config.toml
num_hidden_layers = 12
hidden_size = 192
num_attention_heads = 6
num_key_value_heads = 6
head_dim = 32
intermediate_size = 768
vocab_size = 3670
hidden_act = "squared_relu"
norm = "rmsnorm"
norm_place = "pre"
norm_eps = 1e-05
positions = "rope"
rope_theta = 10000.0
rope_fraction = 1.0
qk_norm = true
attn_scale = 0.253
bias = "none"
tie_word_embeddings = false
parallel_block = false
extras = ["capped logits"]
init = "normal"
init_std_qkv = 0.049
init_std_o = 0.0608
init_std_up = 0.0701
init_std_down = 0.0701
optimizer = "muon_variant"
learning_rate = 0.0101
beta1 = 0.95
weight_decay = 0.0
lr_head = 0.00945
warmup_steps = 0
schedule = "wsd"
decay_fraction = 1.0
decay_shape = "linear"
final_lr_fraction = 0.0
batch_tokens = 65536
max_seq_len = 256
doc_mask = true
train_tokens = 371600000
max_steps = 5671
dataset = "wikipedia_en"
MLP neurons of a small language model. Each row is named by its layer, matrix (up: input weights) and neuron, and shows model dimensions 0-191. Each number is 128 + 32 x the weight over its row's rms, rounded and kept within 0 to 255. Numbers have three digits each.
After each neuron's rows, "fires in" lists the words (lower case) most often at its 100 highest values on Wikipedia text that the model never trained on. A number after a token or word is its count.

L5.up343:050156148135126184173146165078116169109128119133130125140130161154113130159106136100105057096106134094109117087172063090178109130140139117124129171085089144168099063113199158228102075172161146120083098081085136165111128097183073127133103122146090128099122077162114080112140166140125090182181099133126106167119129087062099151106128130147140170140082139156086182163096125093111140123092091155108134163148114084150090140150150197116072094088163110113154162115140189127120090181133119155117083142085152079190107159105125095127092158148107081099107109119136114123095131118116153140
fires in: "well" 24, "a" 13, "good" 7, "close" 6, "douglas" 4

L4.up629:118125141124084154071115101114163047129121123114168100126157091088152138111114095073119085158093143154163095083067162136155152138136154140090137176103135064136111147112161091107145113110088132164167098053133082108140106090181131119166103165125096142088085099167111180120144113140116132149096080132090049144174102116102097148118148122146120153095125162094159064155058176132136142094155120174117124142105076079083133159070076120110140144122165058157163170121110113164173134078112168085122090083156154132132109105092168152109141116156167110094070097183196133180131144115129110175
fires in: "with" 48, "for" 16, "on" 14, "to" 8, "from" 7

L4.up494:119111154124088165195112195161198141088072119124098157118106112123147057143189128104089160118075173073132164113088128137102118192128111123227162130118150100109131181060151113137099134160153093181132123094118090139115144165107090076102110081121126135157183142186127108111093167094126136130080126117120134086179160175082115160126176118167139155166133125141094152075119137138120062127143111140150134142104103101145147130157118160144090111119100145127090142146183159151181111128070164106090089122078142088095106239112142142093110142128102118084121144102129080108076180143121153136
fires in: "of" 71, "among" 12, "or" 6

L5.up261:133143128148101087160179107132171166090138142136088098176158201148156089114109080116135127186141169128097107144183092166084148043137086127101166129161106131118181162142145109141106129118094161148127164134152136140126104145115148156144127113136064130134123135176122098083154096137144126096089108147074096107117134147136129131098157126159103148116147097145070088141139085143157117086083117141128106180171179131161047081128112093035081129177136143136152137052100163159156113073064125112106093211120144134077102093192129140151127055087099116134157089096088093085115163079142121112
fires in: "as" 26, "became" 16, "become" 10, "it" 9, "a" 9

L5.up106:137047132118083144074233117078141155128128098087119110086163101096123137168139147109146146161145178123132128134101095136093159101081128161156145117149033107183050105152134125104110122181112123142139144117178132138149108134138135172103119135157128139137167137175159109121109125073167116096102150155127175129100179181098184213129108133124120128136105120130108091158058150130129121159116151090111056109116155150156142143195134118103148117137195153118165089181124124147101106161164141172108085147150119126144132059161140179110154139156154132082184164085193218139121141150131100146
fires in: "in" 29, "at" 26, "was" 7, "on" 5

L5.up402:106190124138112129193162162131148113072102115053106130118104158211164126164160104094201136086115185125072130135169149144155086195186160120128147170146158101112178140166202102117162147198099120116114130103151155110118186185135086059104161142176133104202105134146104175062136147057144141109147122138105166131137152147129082133128129129157139142090114132136147125162105094114077163127076113156138063173177104141182120129120128122122114151149077146115117091132170130099113138127099150120122142106071160112147154158150100143139120178143126068144129096067125139127127164067156142179
fires in: "first" 23, "a" 21, "most" 6

L3.up443:157173180165094182181163116122134134079135200125156118211170107121115106084134138138175122094100178135150122092151175087176172157152116126165139132081166146116153148073080154131127049148142116183092135109150144180178099100116155122102142069124087127100183111154191107065146116114164180122181160136149092132173138134092104123130082119117130140144126090150095130094150127107136091077116083170110158172180139167088125112183073140124093103092158132101092092128150145132110159087143156126151154100102159161148115177106146112118139131096137044186161074176146084147091138128146133093
fires in: "he" 59, "they" 23, "it" 12, "she" 6

L4.up106:126125128115098099131152066078141082128135152158100133081109147156195193132147137148137117136127159157201136097157139134147118097145151154155076126086124171133133120130069132111124161137145101140181127080121146152119093102183164142090133136144111171115094138133162139134149115120119127107099118193128130163142184161088182222165088099107182092176128182082129170076138157177123124154175114138140099152088111141118115151088126088106095131136149198098122120158136181139089140167175105184151046062155125083239169135144107141142083111183156114054112157140115142125136090127120126131
fires in: "to" 41, "in" 17, "from" 10, "at" 8, "attended" 6, "attend" 4

L3.up413:106095096112133106089136110109104139103187140052101132123151160157120179128179081077166169084130121084046174084062110137118132107187117141127116145113182136120148121134116081121134085106166131169058148106116114165144078143089136193130058046109147132142159158096131197108113143084149104139124110139115119168149116161134140141178119134144183121160153061189102197096101120110146146109133090123158175169116138174105126136104093114159127135134073182120177125164113063162098158130120166093130116142077118130126114133115079130094192106156126102135125150149146075102155097173093066120
fires in: "first" 23, "described" 8, "second" 8, "best" 5, "sold" 4, "organized" 4

L3.up319:130143157171083159132188135116148104079115197111129146143136157142117092089142170125191111171157104096113175138107104137087122174134063128156194211142118169124200141076126150138136125119137131147149126085107105122147114167096137144121155113116106166138183143118129087107187144108183136118164167123120119067090146124090113144068110130229195144131176130124059136119157098107148096137082144122181156115096136076134092142180139160141106117092095112100150100104089149189145160186123134093105167147154089113153134148187081130054122096140064127123095123147098111149113086153157184153
fires in: "of" 48, "all" 24, "among" 9, "despite" 4

L4.up348:165067095113090186119095136153110112150114074129152121155121136138114096113203101158163100132116179138090133104133121141140126170065165109079086117124159159199199159115126117183118118159171132114186168080112075047112135186072209109120149146153157119144144140129131124128187110162131134127057111195140112108115101167126142154125107124130129153164146118122131176144065087124187078170139166195173161163075105101110129130147133177102113127119111170178128152094104088125209127125080149099155136136154096198096142109150131154154166122149109105085129154147098100111081124107116119134
fires in: "to" 46, "syrian" 4

L5.up709:127113114169102190106135135166125104174111097204144097139122120039090154113165135144104050123118091108065065136109120160117149184114159113129168119110146128091194136108212146117117080153124116135084101115118099133147052192101129139114138099132125093124118181128096148151132166109110177150087159125138147176133106197138097147063119122081101177142098176129163087177112153130115121117129142168104144161106143102121160122076068150092101114186154115140167155137155077124177148103166128136173099156132079163172138180078155178108057103145123161125116108178089109135139096137146168138
fires in: "after" 35, "the" 16, "of" 14, "and" 7, "following" 7

L3.up412:133155149130081086137119138133139195159122132125127100140119141134131192179181112128155068205118137087103116091144132089104114122138101085168104131106120063122191148171219096102127064086142165081123141138129147110145166133121132152169170165127096101162113111085116138123073120098172088089138145104143127109108167167181115098161116153174080104175146096132137129158129134081115152154085150146207129138123142153140108087159098147113150123186155143100141139119164140183185104106158134125089143122097103092029097093131108105184220106133081065157069139119098127130135138161154105162
fires in: "first" 41, "last" 8, "most" 8, "second" 7, "not" 6, "only" 5

L5.up265:138136116094132116147117113111103125134080148142075151170104084172151164100155115154117126142080144185104134094138186089143103053163136099044138126117148118168159184024151103178103125168112149096197117137155098131121129135107137086159110174182114177119112192162164113104158110109097125201084099142117132100114147094104085136096113088114156178167084144162135086189129155119172089133117119130132078151061121059081128138133153175124114162137116154065115140171107172163151148136078136064084133145167143102117128130110140114109106139099116131141136115149072150103158176150138210154
fires in: "of" 48, "to" 17, "for" 8, "despite" 6

L5.up167:177103068086115091149100067118152072097081110167134101104151144086168166071115169118117196113093145098143141111086117151157148127133151091147115122113107136156212107112134111128142110180119076148120122029087090170047105145164111138152092143152085172089087115160156148149091135110122088136069083127194135124128109086105088122149103134162082170140099155098106126163088151161131088050132118160126092182084102109127109083080114171107138126190158107125134146117133149170151090160154125074115107106181103145207125120130143108142114117138168144079119165132183115134134156143103162103
fires in: "of" 30, "in" 12, "to" 8, "from" 7

L9.up397:136199146216098117081106066121141093104168107122097124069108097114103135134112120107172103128123129151142089106154077168139115128154159123189169090170154086081140151144157111168077133081155120117151102101180092093046144147120143147098129103127129143110146128167092083111127195122115153101102121072129100127076109132195130101118094097111112123132116085194089150117065137158121100093118095178067102159124136141129133140210139156147116103132191162167128096104157154153130156200069113133083104167156119121119126094156119073093169093123156120154053132078189115113109113135122134178
fires in: "of" 18, "at" 17, "and" 12, "from" 10, "by" 9, "as" 9

L9.up184:130101072172106131129125093148084133063115140157123141094111096154126130085099156146136111095137158143123080116116092083107100166095152094131111142125079100072107120130191109097159034126076127139155080154115122110188127186136127091142106114190098111118064152171146171121105146132125078157117167116118165121062087116120063142049106108083115165112124120069073133129117133068162148156104150164141052083078154110135111101129091140073131118115174112130124132116224088116177121137139104071136107215150124096153130132101099134092097144116096148098155154123065120109132110104131125079
fires in: "since" 19, "by" 18, "until" 16, "before" 9, "of" 6, "order" 5

L3.up294:098085141143104162093094127114142112164115127104126130122100076136146163123147081069085120096135083131092054163104124154076041128086179150074152110097127133086113148158180075136138097118110166092153122134163123122118127202095136135216153157156143188137123157119116135121131122111136138157100100136188142106140136147110097204118142126139055166132055155093153142143132153126114132133166186129118166190138154096060142156093119125102146140135176149144049180106147087106127125125157166194172061143180136174169184143115143145165108138156124134151163160167094135169112081122130102160
fires in: "the" 36, "spanish" 10, "against" 8, "naval" 5, "regular" 4, "battalion" 4

L3.up94:091127099171100136144075091172142121063155146180102179105081098081097113120230167192148143089113153137120155148129103128117104177083141140070118133193078130037133157124125114182156103107085069150059114189141147139152112154065157138179163146123092083141161209161170080155132166109125152127081134107083143106111091145097156154114083151073162132163119124107167156149119166170127116134088150144178112097127111120165102120105149145154111086137151113150117160109137105171091106156117152129103123139131064135152163131166127094135076104115085113157103101118103165138143124144116202120
fires in: "during" 43, "of" 15, "in" 9

L5.up563:108137142117115142150116132059149091119136162165081161111135108069060187116102133083153112176074152149172077123105119150222181116166114149175145149084132104150101100108137164083124130048051116117132145121195144140121073127109110111145065101120058152090097089140127131124139113067050161142068092132119098197139118101116167137104079143171176186156158189130163132168088126134142129068125173124129065134120148113127064105137176118123123159113156107116147133055145137143127155078088166159111085120132151125166165142151134150122109136111163138092148121146148104133142126120089132125
fires in: "of" 38, "by" 12, "to" 11, "out" 9, "with" 9

L4.up54:138145117086135117088113177149109119128180114145116088110157090155108094131149067101160120080095117138065213088129100116130149139128156070117100089129152093126172143130153092080101073198091081132172113091147134098081112105125094096143162120159116129113107108147155161085186034169098148106102084153074148129120065148178121135105115169151126167116189159162135104210085125110094135091100147144160130147099085068075082065139111122076098086143118144129125085105158099132139113157065149098074086102101146116103201102146114147119120127135110128093140161117142136102082107136080136139
fires in: "to" 23, "while" 17, "may" 8, "whilst" 6, "up" 6, "not" 4

L3.up261:099147126179128156150041133085130121130113085122097094152136117165129147089123120085143164055180115157143106104149110114148064109154091145108129222122163114080122168130108138104087110115114087106137100168111113106142090152161182184121168121147124125191144163142122035106113177136118140060097218170117130101163146110158171130141172131130109116142177141115105175089110043096099099128116137112139106129093112151117137194203091112112101178134131146135109150106174124146105122145149124181104093131131143136068182139189150151126071112135147128189114132100114141172111151063123113096
fires in: "was" 47, "became" 14, "appointed" 10, "as" 9, "named" 6

L9.up586:124157168158066111162098197113132107110130132090148099168164137168151118117126120132160084063155102110176122193158116105120059098052165127095124171085128063097107116167148101153113096179104157101131144099139156106121160126186151134070186070138073133140134114172111114132096126089179143050149140166120137164128146126171114111077135090152117105075133135143104100186163097090098194137122155181127145199135112186129118149142095150095111131086095064142153140117084164137201138080112156116149104091133092120097123163183144107120174139150087145117105134113167117103133156098124189158
fires in: "was" 36, "the" 26, "a" 7

L4.up483:201202129080118147037123125083170076196062154173111105065149182123160141095135181130198123123109166140141157131136093151089164105093109110147112159093128106145162105114109115155098153145160075132141161153197174098134134106131134088091131105147149143147140095095104078173141133152108156102098157158117125088174157169189080164149113064119122123104131096127104190143121102127096054128161098105155145151137114172139085143111188137096090133160141133088137159103194112149082131115133146146160072097125138130133128112099060140147126090213139128131155131098089148150107123111153166162
fires in: "to" 34, "for" 11, "from" 10, "into" 9, "entered" 6

L5.up127:130145118196095161193099192103062134127111141118018148164152164167142089105134143069173091085125175140127133144130107122139110097098114149136175122133153119080144159132159126070117117106082103135129141120108169130088121131101150168147155105145157152183108141166102072108113134101100174100104125082125148137130137099149176133105127123161075164111127148116100100121096133136160103115108093093114138093188128150131103170181128122128125181146175156150093134164180126143156102183144147152095052101122133153090161122167072158073090068099207134147154143054081187085147112056112140117
fires in: "as" 28, "became" 12, "of" 11, "appointed" 11, "a" 5

L5.up102:111180097170168104113158068125182138131114141116106147139166124103123133119141204147109161129092108104106119084217119148118166174120111151143165139153131121159141146104090109133097135126089134154127118099135136093054101163085140108112150178165062149194109104139198084141095129122155140172148112147120161134066112088130087114137078105078106204131190160105154103106164107114088064167068130166146159118156168164131102176154115161081159156104141107100124111085137121189178166091120115171077119124176122088181181106138141111122144160126059145134170157150109050116119107091098144137
fires in: "of" 32, "all" 16, "among" 11, "each" 6

L5.up347:154140160106120178178169146088144134106130167167099133193066121087127127106156144118108119114141126141125137150146112113133159138092135048105097095095174147120083186128122123123162124185139122164160060117131125121182069132105105090080141098125114117087087111171156170134087071096104157143126209161106149101207138162138070100106065100117032138095122101177147127149125123086091135147131113139181112112103105134087127072154125170136167082094152124181105134174170190136128166057111116108155087130110137135141108149119125196132172088127119158156160198132112150121119077107134172126
fires in: "it" 43, "them" 8, "they" 7, "her" 6, "their" 6, "total" 6

L6.up463:173185110098090099117165136104092135148084159139029143084095106144174148094103136129129134104108147184122079150095132133140123121097079122141145164125148079087146162107194021132125108149075134152128123091061178150105132121126162190179138137206116160084079101142101159144160110078131094184118119154074160174098139098132121142178147113122127168132084076080168155148097175152167108105185148142143132159111119122092106132126149144112075162144157088096157164107157093149114159124088095105103138145148139095160094189169119145075132133134171114164147127173155137073141126096125092171
fires in: "to" 51, "from" 13, "with" 6, "between" 6, "by" 5, "of" 4